config = dict(
    d_model=384,
    rope_fraction=1.0,
    qk_norm=False,
    init_std_qkv=0.0285,
    schedule='wsd',
    seq_len=256,
    train_tokens=270500000,
    steps=8900,
    dataset='wikipedia_en',
)
MLP neurons of a small language model. Each row is named by its layer, matrix (up: input weights) and neuron, and shows model dimensions 0-127. Each number is 500 + 50 x the weight over its row's rms, rounded and kept within 0 to 999. Numbers have three digits each.
A block is one neuron, or neurons of one layer that tend to fire together. Before each block is what it responds to, as a language model described it from the Wikipedia text at the highest values.

Responds to: The letter pair th as a separate word piece, at a word's start or inside it: thinking, moths, thriller, together, aftermath, 74th; sometimes apostrophes or "d".
L4.up130:485417495472479500546524428547563599410443570530482531523383468451502520432461539414601490481517475563506552453480474456567537513557466481469565471528385480388460476503527524464556435497495485432484382535474481501526460562443419512490526431524557490553438474542523485472448583530510520502449571542531616381575482574514523494478529490504492432566504579477486573586528578495503457501414
L4.up655:518543514488514468546451502463585426500501510532507453446529544424495464494422475544452511484504552593510459446543479521548533562431594494504597532479512529448476411553458533551490503512502507506476520464561413513490469502562562481450617427462481565648546570517498531515454566435479561553544530417556434472492439464518532464511478482563467456561494512630536483503552435565466431511556
L4.up711:571516452543478481502507523528523561463479490543454465439431379409507460579549529561426457462481427569431494473474525449446544480466489485494475462525397511418488478541453483533470546519514540455557504505439504358543400544475523464410494524528511565449522609523437505527522500585564551480519552500525495480544404492440527597491518449468478523587539477499529530538476580597476420533563
L4.up1948:551583645500505574522486549497566486429494467538484468435424459493544558462574532503499524630567448466522437546477540498532484506507570510501505483495551503529606511500508532504562542429543526521608535551548480542512502538446547377500450434438657483547521524483511481579472463459459441466495454569573423486484497499470605455547413554541465540511493446539526519502425532598408508518492

Responds to: The last token of a sentence-opening adverbial phrase, just before the main clause, e.g. the comma in "Through Kate," or the ends of "In 1922" and "Eventually".
L10.up0:518493592527515592474516554397470469526469548530468618437458506460509605395434552519559531500499490474490557468434475474504522421559580534470528563597464616562440510460441482405613628538489468524600440445527484469516558495529579528470471488509458448516494515447553536489434478491429535522469492499468522607501471502501472594428509526538427500526477458537560542523557524505453456502505
L10.up2205:508498471458532566436509529421489591542497541563491575531499489451543606422569542528531545574490460472512533508419405506492469416513581533457484535502509666504406550459453497443505622548419454525569366502542477445507558494527496526455509532517522408473536468464555487527479466474450536426477540535455466601474513506490384546478461501493452462590511479478509440602470537516482426543508

Responds to: Punctuation in structured Wikipedia data, such as colons after infobox field names (Area code:), line-start dashes, and slashes between coordinate formats; weaker on mid-word fragments and table cells like none.
L8.up899:508433533518443517598561464496562492527510393414509530422490538497542485436477427457463502522460493427517474559500550543515546471525481533455401488578457555611573574504559525480541540469584486598469521458514412478457470548513470394502560433544537480466529487576439571558582548474502441594465473501525481504527412598492469612534457483473647494499497499555540514539608498447479432504505
L8.up1028:451477549456402505392482454518489549492426343451549513457399507493521490498483440533402491434537511533575620504582496471527602508590498549561471578482529542462484580453544527437535519509540578604479527488593424491482394492507427431524540492601462508537553566483466549571530446536488432553468422478517478518477513478536506469523549479426483470482564490510495452524477487458509504572354
L8.up1176:508500525402435446505423477519497480484445412461539508421448558448536525521431506558516489405535475552534503535510497511558587548455469412552560467527511450480492578495485502435500435503485549500568502441505383528522418420570513471535481516496494543482548520568521495508481541449556432501438582452529496507520475522488401526459526433527453423519470583501490482473616499433475540565416
L8.up1251:472506415437435541557450486490496567562493526518569515510446527561510553524531453523450388488535555551540534490546541512555485610539422498473444510484564577475439520539475555466459513543534522506421436592544538495492496415494428473483597505557500557515465589641533571577544473500495527491448515590440471562449436479471485465459487552491534551381521414482493494585463508499482549470541
L8.up1326:538482482475488595414468490473422453516467466490519424464451563495553500465475394505552505530473435614442459555556471577542540490474511433483504515492477486496464523334533515474583551540523501524484577493532479466489577477536453437471424496523543433558528504572496501461494482483482567505427545406392563437522484481460525483465455547464414525541420461570587479479498533495492500394446
L8.up1583:489541517532435576509461481466530494498499455416580409501478459562548537408460494449574568486555503552583530497594596554515528575515524439454562579541501506475515488549591549450554440419560523499493538533512495419521611551458508475464476489443496494519475509552577542495483530510542453473444483519393472479563445327430461561495542473488543476530507546600524489504473482380485492390564
L8.up1984:521501566424411491381362453509552489487498553434532425441374521504611483456493408491477397612451535544519517539519710500544492515610488480541410505569484516526517537546479521478497491504494495466532477572523493441472509496570486406500476571520476491408451498532418519463531468504517477539445414542521540633535534486560480591558446442531526503475564449561519560528482507528535589490472
L8.up2123:587474536506465577386508470517563451504573514525456589438486434526517557487392417488386483506464514567498503514495572626536504502564468473537420481570517461487455559458520459505464447568394526412456513485496475446416504494519514505436466554501485430477449519609502543605478560485481438479449514499476481449538480518517424442487494501530449533543503456473505534528547562465414579480535

Responds to: Mid-word subword pieces like st, t, re, ur (ac-re-s, gymna-st, co-ur-ts), plus pipe separators between cells in climate and results tables.
L10.up47:465468572549600490563505476454509532502502563521440485472428514522477529566490496561507461527552430475585571503442447502503564468503440482543455511493518512497537583500572515403617489569570574548540490460497525434492461507483528450571548583481420476551476489522482444514432492590503468508470506500530500468443463478487480484482531539570480490525464578494596532450416525467543454529532
L10.up455:512425432474530471507509432551510502561496575453465528495435469502549472557448390514576500500492503508561500560593421459491582545467513491488430496482457541483556460494558529403578455588472517458495368495544501599487451497558598462488477459586474525518529650568479513476482458503452510446499495497539556540580517327435448588445525421505434478477451540543542506399533519462534404523428

Responds to: Word pieces finishing ordinals or titled positions, such as Fir-st, Secon-d, four-th, and "First Secretary", plus scattered mid-word fragments such as secre-t-ary, Prin-ce.
L10.up778:413438468493552514449531563411523540491532405422527441514508539575457493496481480543548588416530387460460421530468519442470496497535424543451606525508419460512492542445534553492471519465449491579473553460480505534436469568492389518523537507465572385542520524502466466484432488464527465512583409452438516460559531445500509507459448392538537576475442579576526542530575540498582494442444
L10.up2217:431427508604511525429427592463575582464515474449530408481519460491504470473555467481512547494442448453512554616483533402382598537524522459580510514480500503555481537486499530497398484511504515525500518463559425468463417511530428470556399443463522634563576456507462588486356451499498485510499461524376519479545531374427535513492553519436535515493533533510476516590595569482487461526512

Responds to: Mid- or end-of-word fragments that finish a split-up word, strongest for "or" in "professor", also Produc-er, bass-ist, Cinc-in-nati.
L8.up239:509432496529536582442520466493555498534476470519483488585478464474609512558422543675582540474444393509576474408539478586523638478540537435457564463509493478492385523419569486419530467524485572561578572434436519516488419519373534571487504501527572418464499448507426545520497496445500544616542445490504507444427454478498521446473417380498463449499504498455478490563483447494467565556466
L8.up289:409446547517506546517487507500543536518512470510559518544488461444487513391496461547544520444521456485516487541457454513513498425534564507545512542508552482581499483446572430503424492466494532552615443484426508573556483462504389458537506484560485476494466475567452541525532479561543536491574492552471420526482453536533454599455513481596547448521486528478479536470534450437542558535518
L8.up1360:583450456523373535478431597503510457444516482452512447443639521515485481521520522497497504523507547463486423455459555577467615431499485584457539485500544518572491562397440487540492532408531555592470543451504445578447483504426516449471609444554456511534361496600479507517384575544540522530464487442462382583591493630450463593481578499516494442563473540458518515467550429538504594572470
L8.up1386:468484496479430486407522416511475438473525526506512579397489453437540527556505468563464536372474467471550546433505505492430511540443483475498458448496580622543521362458458515535443556459472503539421493460420559503455431465402570463446454485540541474533535559452479542514364528543444523489493506541514513475493517457535481519467509467488485515516425488467546570559409438470541571525470
L8.up1575:460531493484481544469468447519503425566564456462494521527446497545509514665447482484468483473454531471461542501425472445473570436518626521428523511511553510486395582461530536508529448492478568460498478547522461493554491455451497472470457457499519419578398499553504469578336503478437545586477493441522542450515508496505527468485430410525476465598407563580540542489448567498555530531464
L8.up1595:393476535547539563485513480420448514559586545550440521540516446380488519491516452599472551429509546516437483553468430501423566434528486409485455462487452508484521538467466543431514492509448525504476448484509500493509408468551429536398482528439487458475450509637603594476475487568484514519529535529482425390542491508496493462396503518699477482515453510583580517438574516585481594489503
L8.up2026:449460505467555478489463519536527428495483484422534532417449513460435485494504499499548509496483499499517636445502579529564535575534478490590483465542515540564558484436490497540476534487568543463518452476503476546477439440540464400491524500492493434548488489525526524572455436462494437481446515490467508543481501567452526545455494504549514507443434338529602424533429478508514552541512
L8.up2197:528465537542507496483471514539553542507535536589561534546534429337468479556492538561549447424433470481448511475452452482565604451528557412450505500533436523514448559390507439505595508414498428505522502453502498602438463533458557558489427461463465493559433477544468523454526580556552503462523462494450513512540595481490442550443591450550483525496463568497615603440512488509455564637526

Responds to: Single consonant tokens, often r, n, m, l, right after a word's first letter when a word is broken into letter pieces, e.g. K-n-ight, St-r-ong, s-m-all, J-r.
L10.up1123:532512487485469431505565459446522577435602473595552475490526414567487515508441403584451487551522494555510526433528478536436533427432516550426522494472587539525453601474575547509498496479486478517545505455533506506399457590467461560576526459533535462454520486445582574514470526493433497531503458383488490453498468427508441467502559489511484499565499538563468509485568571551471465491485
L10.up2112:452465471411554518521505443494516501401505424608523538462564459517533506556497473618546498473488468508536492440492472480482456357465533610499475483541554522565496499497529430474569481522481539488581498460496379527418430486621475476578470406532494492543494529454492487495451489475387477603524535357456499562484548555583431501475539474563531513515565400505510444456528537505455501538505

Responds to: Fires on the word-piece "ri" (sometimes "r") inside a word split into small pieces, as in f-ri-end, p-ri-ze, mar-ri-age, cri-minal.
L4.up31:546505449519450414481502496502373504544470532499450516492528481464554495456572401414557537385513459574441466448540422524493474532526473513498485448518498503450557421496460584565491544499419456520514520478503553507558539567476445518503448547492531491487425629535535461457493512504519432685567474472519478386510441543471495398427470456528516435450502486541488457458523550567448553458465
L4.up387:613474465481509510510505471502516485421471476507509480493461433407547462562522575424524478473450554514467478432515533388433404459540507542513476600581570538487549390495506522490558443604440529497352541470471487510492484570524497587626463484521506514598521513556520586547539416467554411587505522504486531512530475467560512493533453515483481429439474457480542462495471526581510509609532
L4.up1684:497503433547488538505529508471494563451503476449556499479457545441535464522463559484475457456559515554494558516442519462381537437561520457482611529491463542440480598493632557457537463576542499513467472420487452436452519594468527516500532557529439452442497466470456435472600452490483500551466504597453550488535573523541548537539545474430468499429472567488502556456506490496510442468429
L4.up1874:438653497499497515461567477454425451532607577450560603582588434499572611463516570552553471498477531480524485553548475512472467557475411493532525443568472481434453478438431491516548452516478462508467501414433411417490465514478494520426370490497533535495546471529471492575479372561461554523565496507456502560573534521451519446462518414504511500588494539432509496506443579495560486517479

Responds to: The final piece of a word split into sub-tokens, mostly in table headers and infobox labels, such as Surfa-ce, Feder-al, Compet-ition; also Liter-ary and Emper-or in prose, plus some row-start pipes.
L10.up454:499522512456460570473507462452534467567466493434526471517459491530575551477465499503506482423479328477425434455549483492518590512465461523518509431605488493484505514395543549510550495499524513533519548451526474492483527480435559468559472447482481383557545533504533544443500517545488531436531502561521461456572489398535389503550578494524484510552481616589592554532498487481489514519446
L10.up1404:444483476510513595476482392516505523527472511512518495473521489500443532500453480444457569479551416466547457497367511487481508399518478483630551546592554525521505551414484508549543501443471513521510544418561378489551451461526529405478502462493518444585439487593503486596457517494459504439534505523615475464560484490391508450493466479502489500570523482556524559517463520497493522542501

Responds to: The subword "or" split out inside or at the end of a word, as in bachel-or, govern-or, Singap-or-e and Conn-or; occasionally similar pieces like "on" (D-on't).
L4.up61:428546445522572545486624444480452496456503468467536506491473463529539500505489532436456427526562560536436450527416468515558487590521435510485504520541539520518620497507507557518544471536527578481487568439496371560496502524417573495509544523521563505541521511573493512538500482609479546476582543521557453512511514516419474474467511563461400502500428490455540557521449482508534520564491
L4.up1075:546491498513546490437437447588491504482402499472487629455458488513482509601461427511525494461522527522440449501457518448424535473454557475481499435469516474524373483523510535504538493428413395470521550549477596563538607477474473536449494601546438490487394480431456502483437555477481513505570604506508559516523434537478486521450569493524519497519544537559484469493608494549598531574601
L4.up1492:472616451540433475507445561521530445483502501609398525429615550436539463491610468456510453487538475538413483555579374494442470432470622478557481496494547518559594483561383474527408527483511438472450555494541520501469505433538450479560496572474490595525407524577471570548484486479480477505481530551542488541538434433450489478507442513516532485536495430618493485502523427531488548570558
L4.up1728:425500574533507527465446611529420469550520408528472535526520496557489504557544491393547499455405557452463440576459516507499436550462436427503439521436474440488505449527419473430513462493533475534531497519480508527557586435513461494520534494484500458528483461508447443564460447523445491529651547500529545498490478558476488518538527543487562447466521437503529432447535469534432510504555

Responds to: Adverb endings (-ly, -ally, the "n" of then) and auxiliaries or adverbs just before a main verb, e.g. recently reported, were later sentenced, then smoothed.
L8.up256:506555513532484468554483455496512445562556478510494540521498465478552568547484464602556465490513482469571474533441369564467489480510445349519502608457500549515552546502563520399472475457599488509519590454483416523498611508456467476543527452445477452560497526504622560466538413501532524482534513474541390416463527490469490535430483512529510481482497498560453472430481569468519483525558
L8.up1077:505484475515458544476536520451568537511540451556465531536499586429481545563461555466545462500482473563529509485497453503532482507528481481509478492504426537545488522426518464463527509531494540447515569466524537572440510501500577474599464450537485487544493448487553554488432448432494553527481442462442443471520453434391529497408579328470507550559431404460550429554587545457563516614533
L8.up1117:478524511470496548422518576482544530453612446548487547533519569489497479526492473570440533495504521472617555514579456522561439494526472446501545534474490469539582503485517483432529454448649505535633552516483469364493552514446494553491516473490527466488362526494542594460438499429602445609453586518483480495531503494522493563403469487483494497523572559587476491452486520465552515491484
L8.up1519:518593447385442529521470538477478410541611525594508479531553544479536472452576479533533443533509492453531482447493492552543514451490496413452549623538494473611472548471583577456476488486624499517556440467484520537517531503470518492520448419418491492504493419497559504539458462419516485559472540550472453580513449540505467500471389455636466485562438448524528476457456567552561494615511
L8.up1578:510514536541488511585602592496586551479535478554508581536460527445575471430478506519563472564431534517540476462514517512513513360613506477535518511487507516532527582477428451419463481574586529461435417444589441613510545448473382505503408503529440481446501488519473534408567458558548595503462509494534436523525494570561459516480535351475514487443454428429491413570416442497535431477467
L8.up1686:494474507494462530538519538483509504425561454627485459540509568459508518486551481541375457565493497498454517454535519528550536437494528503613544510523489446434534539460502526490545462451543576514461493558621538439520559625500523514555390431490550405506496552442575516483337471469560537469456511543402472522562516514472539465499498521569435502573541461511522537514495549583544509531496
L8.up2216:448540504575505555526507542524506550458561406522529511526464465472458497499477469467522572567513418481471487449371496546557469414488514397556502599430482475459552555495465533483444538471591484445481534499534484462464573536506434455467527384512549381519455534453568512475469530539523591479435583500458482442535489490482541485496531493581542528524441592483450434542486552461521569548467
L8.up2239:472528574493377563448472495426461499545520481632575522470546513439443526517581402498436523601505463479491412419471442449592524520497617419551500504431498437585490560392571490465538508403425435606460478447552474604508437409576508501538430538507578504441512490596525537539494478549443536492480544533466393488501454490544443465477554504526446539535393404597465412514450527524452492594486

Responds to: Short second fragments inside a split word, mostly names, right after a capitalized opening piece, such as H-al (Hal, Halton), Ly-n-ne, G-l-entoran.
L8.up61:432560439476396522455514424379441467465433551475536472379532513497434430397466521500422477459502496443506486587405449572536452521506584469610421469501446470503453506509522513451472532400448458443534498455577498553518496495511485506549521478583431557519525559576429495551504462481483611511359589377437626519491508450454527518506457530532527496483451490416494458576480535361431592398506
L8.up155:480518483585423491431441547660547481527551590524574525470542556577519476447500457426485446516508430523463586500504540532467519508508519544518543559494505499474365632453536548438536436387538390462452409419545489568485448517543575491558502446473526491490493518617622592532387458562455520492535521433511396461479540434487480526531523558538495522501516490484560415492606523407456549455467
L8.up407:390576498503500486501432480543671445457469534460500510512481428410508549374457419492420439417423565443551555488449696573467485516574457505550427476545479528514539466491494430448566521526578500531496533494496432469507499540463562576548527528560463512541496470501524542489493408514437460540478517535425559531542542544471459506487518497539699476569512473450461475468588503458396537486552
L8.up708:519559499559426541448589576560555511436525520531575522531578554466454514376423429450457446485421427543462532467388505614454525413564516469435536601593470504493464561591424493465443440443452460505495519438483451556469479501481522488522523418617548450530396485517529506555453579501543566542519455430457504467515476499521456531430542539533562571493527498486485481526529544446464544445466
L8.up876:563516519456451536484536501502556490460500501495465491448507443466687520369432478592492447501492471512457490453488496513417511499514461433484414491495529481473522468473422527418582491532563456523568482481490437488376462403500588475639449513576436521490557591572546454538434476552427515463448419421503471488400490548521404496527521513405486474548487415536568411495682517551475528553502
L8.up1452:450493451588436510466508540368491467496502543499411524392524484548559488450420453530526544521502413586550497458419343600486494492558526510567372475556592611397440498420562568455517487538474505473540501538498471524485443532523516435566536544470512546547422519559553557510497426467439510541518479453544534569497456420502547536439527549486535526566489580581512459519502463551474463488463
L8.up1555:449497512465489649457533539504440562481472482498528484482463549567482554425422421435466576400497512571545408446519461587454527480584482534538509508604506388567465515540483583443444477538413506510543506440478455511505499534530547543466505364458536483402485510518517532538422548459481427457454478471474499438458522550561450546475498527532543557516515582452499430566524467523551495479545
L8.up1680:520562426501370455478555528433510565436514526569497509464508483509509516459395470468430483424509488560561528432435527485534495448511561471534477558620503551554519520499477623454558504395520502510501568460543521527467475390554483469576472473638478441455496524650487552564480546488412550427330519408504513500503569451509440531420478481509572486462527536484484427493480437477511478392483

Responds to: Ordinal suffixes after digits (th, nd, st) and ordinal words like second and third, as in 152nd pick, 19th century, third overtime; weaker on other mid-word pieces such as strengthened and Wisconsin.
L8.up147:446481444555402486424564597390510528510621395524543509427582532526521477435472479454520455358505468483493448491474510568437582468457529486455531436435453524504474628482557482602424463513582460485482509470510474589518382463463484545416521408521541443484421460538457551554539466481400521629492401459501486597474489468587500634500578447577516546498449496506479608533569528474503525490487
L8.up596:503487511585469586459518444433532477531527513508490540473420507478521523554461414544516452603398551412540520436549527550512551403461534440441487538550548559530615506532409514453554585454573431357454536552504490563440467445500559465599468405486513514550461485518567482514414492545538546542532423570526507520411542459481502464515491494434564504535457379602435533596517519474436465557597
L8.up690:459433491494479469587449501523559554451505390519484523508457564470513492435450479644488432461573502432537442520474507590533569386473473516480494629484415507538533485488584455531466572443544452470529487552501476550532426479524476587487458432483459483494402454535420437453464496551487518507457496561496459414451472436475475446504513571566660493421518490403532495408589554546444501545512
L8.up1218:433534459583493550442534493485523464464473549376524428511469459499568585441451447527503570524440514545572590518540410556510515530552440507545434439549388511526531525457511431478533544484484513517435557518477499500395417599521537486597459436497453539555539544498464554503535504523477437595481409404413493427563545439474512474574454526459497530448578479546520521492568588437438501514534
L8.up1244:474502500480407615475430572431479479483483474471546427609436484482528537464479494472453508471520590549533503528460496546571528527495510517519530442593410437482441493493491462524547459476528475605520475538527433528434434577626556555496378422551555486467446491561581500545473462521460507557514376507352402477450475559583507538477493522493616485547558439522401528498663456536482541542529
L8.up1651:508514423469421480502480519467509490428556484506588493543486426560588513450373482620521431505442613461454519458469555539525504425514449479509587538458509523480585550499551488502506527438542483453492461494615416553515435524549626431565551454477479433468432512535519589543458409519522484512538470468488594559482568480490452576454511534460448535466520533543603501472470521459508390493490
L8.up1772:443403462509469483513505521473490460499467429505446515543449549434504595513547353508505468475521509504566469449483512430456622434505433479473594498616452625606452582473566475455525526517418529457516503487557444524403470443552529483522516495589565495481485490504503465609431439464476487618511477520487497457489523523527511510538500504439603531439531522540501439522581439451488571526482
L8.up2212:449548568543431506401475513547505562568537526534628581451551450524526470361453434487547532515489530560496459560445457535477510513611486528487469515592487480470446530472450447539500495542519459507499496540497436564451434528465536449560525464503471496459492542501495601453558490464414451437532488546477453487478463460528479530516540502454521537431477526506558478509528523575517521385422

Responds to: A mid-word piece, often "er", right after a short capitalized opening fragment in words split into pieces, as in T|er|ritory, em|er|ged, La|bor.
L8.up51:501560524460467543527492481564503461547516565487553440472468496439557545442416387511480507487384525591448489477508503545471569439532547500588362496623476525471505515491503566551503511528548432441501416485502510462500554497486522452528484488546452497518531531609543529582382333616448601452500456485510443487523581505500465449560567548557540490495498522488509583458672571476563583522501
L8.up167:515451548482588516514507488520517505493507499544465572437498464530470530453472445476522625494430474619543428482583521496431566541518503590562534550449556530501556462534487568449628499542561454545564510549451406583466516477463420411514434454578575520487444580546495590533521385507538512416482481492453543426493503543572471433532543497510547533479477471427500541358519476482481470473465
L8.up362:467491445510482625456504475533643538445458516565505506468468521495511551485452551526530470510446499515546552508458461522543433481631544592492463420501478486473495623468521429501462465521588574470463525447460528566463486451562472475568487507537461467497525475539568515486551305469508468537490493460490503552526439439535373432498512536507510452453466451462489509506558564460485465479516
L8.up997:459530445561488488478517491542540508478450542558554501502487424482551597532399453459475507408516535558493491485492500486495519521596513447508512587460477502477518497527500488547481610485513441438528448528514448512441482585483520425524585502460497533496422619472444493455550490506451487492500550492524445579508468485502487526485448411569495491472535602483611470554601505549500522443478
L8.up1661:496498501502543469465437489555436440572484555557507539442632474506559587461562414494464517467472502479496543428400510522527473530469564537552479450552594390522425489438527452580524481444564484503511469395510484548441559577572530430567487403514538452579566436547516453550473441461509546535468539459488457460443448465479402463535436448518463501439457473458538559483501487509500420586485
L8.up1797:418530551519465529476495510515523558493581501488518531424503434519518587556509472600465430544437505495517441481461535497454518534486470572472491492572566608436481528486459590495543523548461456494436476466460407520474533525476487433603628499495447538568470581521438534485488323531607516580394447524489454497565445514542454418510481589525509487474585566485503541583513542450495598446512
L8.up1945:555485477515447508555515485491480458486520453532498531450491538526448519494519538552563496460474532556500546434424554518567590458604494517475550585504674534438486555530499466505542483499523486490526433440546462510482486534485513493574500559506565518546567560544473529485434457514526483520441557462510499426529485489456496466414509540528494418386468486522477474495535460443510515384427
L8.up2096:452475555499472534496472451532521536459568558468423526500517484380594572486477475464498504530538497503571468559533508551520481550501500440522441448444472562544477494483481547498491537555435444496501461481452516535415546431581430395528495565492562481480465554539573526629449400494405588434563472469542384466537473561630482465475534583480458536610417515522446567490500529468423446454472

Responds to: The word-piece "er" in the middle or at the end of a word, as in lower, sister, footballer, emergency, servants, Netherlands.
L4.up427:501412448503543496579489529472501493512501532530535440439505441552519633460443508459475599466588530528486430490524367463473474588451479469515545439595574514483547511522501518530490505440549545512541592525536526550442375454526484478452504458472416406518500534480539484566412450507518487549489529510469393461515544567507512516534573493502445460501515483418497415477464442465571493511434
L4.up699:508464498452491562456474356452538503515599464456490516457569550514432478539471509492430612451481474514540511511549499479378457515529511558473499547547511480524460549416415405514544578572486541488440503535520437534514500406555537349505523444463446484549452540466445555470375613503492493577542473460512450444550495511494449469463589523535515462533539532564516557429493471522525454512443
L4.up971:503522466405594599473520387469470426599458653514465529511494475467580412518434445420406578432546447471531394509538595498464463555420505474465572530531540438502523459542556511573491560572481472454474534503560519363545452508511489475524541458481529577457492520528508533546439506500529455468493483406576558524517533504442521483467491458535424451528450508501513478494493420525561464535469
L4.up1828:441555556548450391512437541508459374501519497502433449497551537517538487432498492476530488428583477508445457578480482518470457434421535498495447444496592498577533554481426484566445507512615523516428581364428454523563442473553456399474488544501486587557387391432497455493470466473479491568511520568465450498502498481538468574492471458448545412605486464470523497586457497546476491509497

Responds to: Mostly the pipe or slash right after the last column header of Wikipedia tables, e.g. after Total in medal tables or Apps in careers; also middle pieces of split words (arch-ite-ct, pro-duc-e).
L4.up438:454472423498514499451510486488442540448522493443413448512468426434416533547567539481520521530487503528514494514510435534513500530503494554506498477572536412466645522506482557561467446505406539513546519486434539528465481485473432495475484556525526554507478526431582396532459497539494512520470552535408502584543514517477544491413487582484524473509483546540534550503583506564610542603623
L4.up1022:613568440506553431445510404514574575524560536572516552532451523515466520564493592494474500560560541483493466495452534496470470550564557498470457480466464503464520594462421534435516378504551576425439469569423410437459554470476431563459443524424526554524517510531532536510516464443545465588498465434438474570518532545510440495436477496444455555460601567525571609485493483469564545423564
L4.up1373:579463421533514441541426542483458496488575525497376574499500458521477514502408564525490582466505520574543523405509391538456418516519491433473562618459498487413495512450435467522504539588457582457507467560480517509520572466465442452498461535475498601424568470475486462485525486463425490603544492533430554453466443549618467525415556475488467576557555490497504534453555563458557463450531
L4.up1970:497490510535401466569401571484497384564467464499439561533564491468538530432489359560488494447540480583442518518472537481532451481524416420502499538421592497439514466515402528438444403486609463466455541417488422578604442491460594551464418466437462526550494536497514449519470538430538531625487572483511519460455536569514356508527505482487450511544531536537494506496489552455481495496478